{
  "norm": "layernorm",
  "norm_place": "pre",
  "positions": "learned+rope",
  "rope_base": 42900.0,
  "rope_fraction": 0.75,
  "init_std_qkv": 0.024,
  "optimizer": "adam_variant",
  "lr": 0.000547,
  "beta1": 0.95,
  "train_tokens": 922100000,
  "dataset": "wikipedia_en"
}
MLP neurons of a small language model. Each row is named by its layer, matrix (down: output weights) and neuron, and shows model dimensions 64-127. Each number is 128 + 24 x the weight over its row's rms, rounded and kept within 0 to 255.
A block is one neuron, or neurons of one layer that tend to fire together. After each block is what it responds to, as a language model described it from the Wikipedia text at the highest values.

L4.down20 [128 122 110 120 125 119 157  99 130 139 115 112  88 126 127 110 123 134 135 134 126  91 137 146 129 138 111 117  99 178 140 101 103 147 167 118 133 111 140 120 135 146 112 159 118  90 113 129 111 145 106  99 108 166 136 131 116 132 111 136 150 151 115 171]
L4.down968 [131 144 167 149 126 106 132 159 173 149 117  92 115 110 151 119  84 164 158 134 129 152 124 146 119 126 174 141 139 130 178 113 151 184 141 115 130 166 119 128  75 127 150 106 164 133  97 135 139 113 114 128 122 140 103 132 138 147 121 161 136 112 142 136]
L4.down1605 [146 147 146  88 119 125 135 140 147 108 148  89 164 111 125 139  87  94 129 152 142 180 149 146 120 119 169 102 136 122 138 157 102 125 139 164 123 114 104 159 163 127 148 125 145 146 110 154 124 148 114 122 110 155 132 133 152 110 105 114 146 104 111 139]
L4.down1642 [117 146  78 111 120  81 178 130 118 132 111 125 109  75 137 169 152 120 111 127 199 137 145 150 110 116  97 135 111 163 116 140 121 119 157 156 131 154 113 118 119 128 121 151 138 134  89 125 118 152 116 120 141 142 155 135 139  91 121 131 133 133 116  93]
L4.down1864 [115 120 104 105 164  86  63 113 133 142 135 126 127 148 140 158 143 143  90 165 151 119 144 121  95 133 132 167 130 129 142  99 144 155 101 123 137 167 127 144 116 146 148 146 124  90 102 115 124 153 156 114 119 147 191 139 103  79  89 110 118  93 143 104]
L4.down1925 [ 94 176 128 130  98  89 141 119 130 122 149 125  99  82 128 165 131 140 113 121 159  83 134 148 122 119 141 136 153 147 142 150 152 162 131 122 117 141 120 117 105 126 143 107 125 128 173  80 130 177 113 149 160 125 119 144 115 126 124 136 110  99 124 133]
L4.down1993 [ 97 134 144 155 141 163 112 141 147 117 144 120 139 100 139 125  65 154 159 117 115 104  88 108 118 123 130 152 135 149 121 136 117 115 139 115 129 122 115 128 118 148 185 101 100 134 117 154 162 122 148 138 144 163 129 111 104 104  97  96 160 116 135 119]
L4.down2609 [146 126 140 116 155 129 131 115 145  77  78 122 130 110 163 119 145 144 116 118 150 128 110 124 115 115 158 111 137 122 130 117  75 140 142 154  66 143 128 112 142 140 164 119 136 122  98 138 117 142 117 188 108 109  72  97  76  89 109 135 174 110 136 119]
Description: Relational prepositions before counterparts

L4.down402 [ 89  94 115 102 101 126 108  86 132 104 107  88 113 166  86  87 138 135 132 168  65 123 177 111 120 100 126  90 122  81 123 143 118 136 127 130 117 168 135  98 105 139 147 152 121  87 108 144  98 155 153  78 141  88 124 130 131 127 138 175 127 128 138  97]
L4.down558 [136  82 158 155 130  97 136  97 121 118 132 119 162 117 144 146 139 118 179 155 130 155 138 122 103 123 118 110 157 104  96 171 120 165 155 148 133 134  92 166  97 153 174 131 123 106 115 137 111 183 161 144 121 111 104 138 143 104 146 111 122 134 104 100]
L4.down1065 [142 165 113 158 112 107  97 147 145  93 114 132 104 150 114 111 161 135 108 125 149 155 112 106 117 150 121 127 106 151  83 130 122 160 124 167 130 132 117  85 109 121 117 100  92  93  91  94 133 152 135 134 119 130 113 126 137 131 122 117 186 136 114 153]
L4.down1351 [164 140 116 158 107  77 125 128 123 103  93 133 122 110 125  80 121 130 135 110 169 177 122 104 101 142 144 102 107 139 130 107 115 161 148 131 144 107 118 115 136 151 140 148  98 113 183 147 144 151 132  84 133 130 100 111 159 120 100 148 117 141  78 148]
L4.down2004 [ 86 127  87 104 142 147 140 115 104 123 119 126 116 102  97 168 128 142 121 111 119 159 101 118 123 124 144 111 112  87  91 107 127  83 102 169 127 101 119  64 141 112 162 137 127 143 146 115 118 150 147  89 142 126 132 117 136 151 105  98 136 154 154 158]
L4.down2240 [126 153 118 138 174 134 168 103 151 125 104 114 127 135  91 107 137 140 143 104 147 132 111 124 119 140 132 108 136 166 136  87  99 148 101  94 132 142 129 130  88 208 110 126 132  94 132 138 176 142 110 106 130  96 119 120 124 113 144 169 118 115 131 134]
L4.down2644 [114 162 155 121  88 111 121 114 120 105 122 160  85 144 139 136 151 168 175 102 119 107 178 140 128 136 140  92  98 137 121 122 132  95 136 150 109  82 127 108 107 148 130  98 121  85 129 133 162 124 153  85 149 144  94 109 144 125 128 164 141 153 124  99]
L4.down3050 [145 108 102 174 107 154  89 126 147  67 140 156 152 103 109 111 156 170 101 115 113  97 132 120 151 153 114 135 131  98  67 121 125 155 101 150 117  68 132 119 130 116 157 107 127  76  84 135 120 100 147 157 108 115 159  73 147 126 124 122 153  96 141 141]
Description: Proper-name word endings

L5.down584 [149  98 102 114 111 140  99 128 158 136 158 114 123 144  98 119 129 135 135 108  95 118 152 155 112 120 154 118 125  96 128 107 106 149 103 147 167  88 121 138 136 127 198 101  61 100 151 161 112 181 132 154 115 125 122 105  74 127 104 148 126 136  91 147]
Description: Surname ending pieces

L5.down1663 [ 98 122 129  82 129 131 136 124 124  85 118  85 150 112  97 147 118 123 109 164 189 125 147 138 128  88 114 124 114 100 162 113 104 127 110  97 134 197 112 138 108 107 128 118  96 174 103 132 138 143 169 150 127 122 140 148 110 127 136 126 156  91 150 128]
Description: Just before named person

L7.down407 [136 123 123  74 106 121 149 132 150 125 139 146  78 138 146 143 122 123 161 146 127 117 131 150 114 135  99 128 122 100  76 159 113 110 137 118 122 146 133  70 153  96 116 136 152 152 109 119 132 138 114 145 118 138 113  95 115 174 135 128 171  97 142 166]
L7.down707 [110 184  89 137 123 126 124 162 174  96 110 108 137 156 120 147  83 134 124 113 134  90 164 113 113  67 137 141 103 102 128 136 129 124 113 119 162 104 133 106 135 107 133 158 101 108 126 126 139 148  87 126 149 146 136 117 115 108 115 114 101 100 167 175]
L7.down1122 [118 109  95 141 135 125 120 135 157 151 126 149 147 133 141 145 122 124 110  94 126 130 136 108 133  91 124 111 103 156 101 143 113 118  98 118 123 135 124 132 133 117 134 146 121 105 116 132 149 104 133 142  81  98 101  92 152 115 138 120 112 126 151 150]
L7.down2410 [144 134 103 135 181 149 142 115 180 143 170 149 119 125 104  95  96 142 116 128  99 179  98  89 131 112 158 129 167 177 108 132 145 163 148 108 136 102 149 120 119 155 143 143 129 133 146 154 146 129 109 146  75 125 127 141 134 146 139 116 121 161 130 108]
L7.down2503 [161 142 130 132 132 142 170 138 127 175 156 148 131  85 137 123 143 127 102 129 125 149 134 141  96  79 112 168  97 138 126 144 108 133 122 107 168 117 192 180 141 134 135 159 120 137 126 130 120 110 123 122 165 117 136 113 142 135 106 131  72 125 143 124]
L7.down2513 [146 138 148  88 112 138 153 154 136 123  95 118  87 156 164 127 137 111  94 132 134 109 140 156 123 118 131 112 138 168  94 121 145 142 164 135 113 130 127 154 133 138  84 127 102 118 151 147 105 170 118 149 132 131 133 118 144 129 112 120 105  89 172 114]
L7.down2514 [103 121 165 164 113 104 115 109 148 142  99  88  85 135 144 113 110 147 124  81 147 117 139  80 132 157 142 117 131 148 144 158 139 144 114 127 138 122 135  94  90 155 108 148 142  95 169 101 107 120 119 133 139 129 116 101 140 113 100 136 120 103 130  59]
L7.down2626 [126  94 201 125 121 153 124 129 144 114 131 113 130 133 106 128 130 144 105 127 145 114 113 151 122 151 122 116 123 158 113 122 143 154 135  77 135 146 134 198 110 131 129 138 137  81 132 107 154 121 132 146  97 133 139 104 129 138 147 117 119 159 120 126]
Description: Transliterated name fragments

L7.down25 [ 62 190 102 123 147 122 169 145 132  96 110 121 141  94 138 129 151 138  97 106  94  91 127 129 121  70 110 148 141 145 135 123 121 104 119  96 113 136  88 115 173  99 132 140 126 147 131  85 164 126 118 143 134 124 161 141 135 116 119 137 124 138 127 119]
L7.down168 [ 72 144  82 130 168  96  89 156 155 119 128 115 132 151 157 118 155 146  97 111 135 123 122 147 135 149 146 151 112 111 121 126 127 120 121 109 111 159  86 147 153 114 114  98  99 138 112 100 110 145 137 102  86 108 101 148 154 113 118 141 151 165 107 116]
L7.down523 [159 134 130 123 129 120 106 143 118 116 132 132 106 146 109 138 108 143 107 147 146 166 157 132 110 115 123 163 127 143 146 135 128 119 136 168  93 133 127 135  97  82 117  73 120 153 147 143 164 153 116 108 154 149 127 181 149 122 136 126  91 119 120 119]
L7.down575 [157 142 115 116 126 175 142 116 123 134 177 172 149 171 127 123 157  89 101 112 120 115 148  70 159 168 120 159 147 106 161 148 126 151 120 120 157 150 102 144  82 110 146 143 100 150 168  77 139 106 105 121 136 161 108 144 103 158  88 143 137 120  99 144]
L7.down1660 [130 130  82 149 167 109 101 153 133 142 128 114 113 139 108 155 175 162 123 132 148 111 143 125 152 138  85 135 158 160 125 111 125 109 131 110 122 145 109 142 147  81 128 154 126 135 127  75  98 134 122 115 123 167 124 157 155 150 108 130 149 114 134 129]
L7.down2253 [119 168 108 135 143 113 107 179 151 137 136 134 146 100 107 121 141 129 138 151 107 143 167 142 132 129 152 122 111  92 140 127 118 125 110  71 120 137 129 120 153  95 112 136 124 190 101 100 156 105 120 112 158 113 103 137 125 110 136 108 152 151 137 129]
L7.down2286 [116 140 104 116 200 123 160 153 158 110 156 139 131 143 114 137  95 137 137 130 114 179 137 150 110 130 140 140 109 127 132  99  85 134 126 112 138 160  75 132 131 136 135 128  96 117  91 142 141  89 110 101  99 148 145 151 121 130  83 105 147 148 136 127]
L7.down2708 [104 145 111 125 141 123 141 140 155  89 103 129 146 120 124 116 117 192 122  75 136 103 136 108 111 110 143 160 129  66 138  73 115 157 129 101 103 146 115 177 145 115 135 142 106 143 114 134 135 155 116 131 128  87 155 127 108 107 139 170 151 142 108 138]
Description: Before a person's name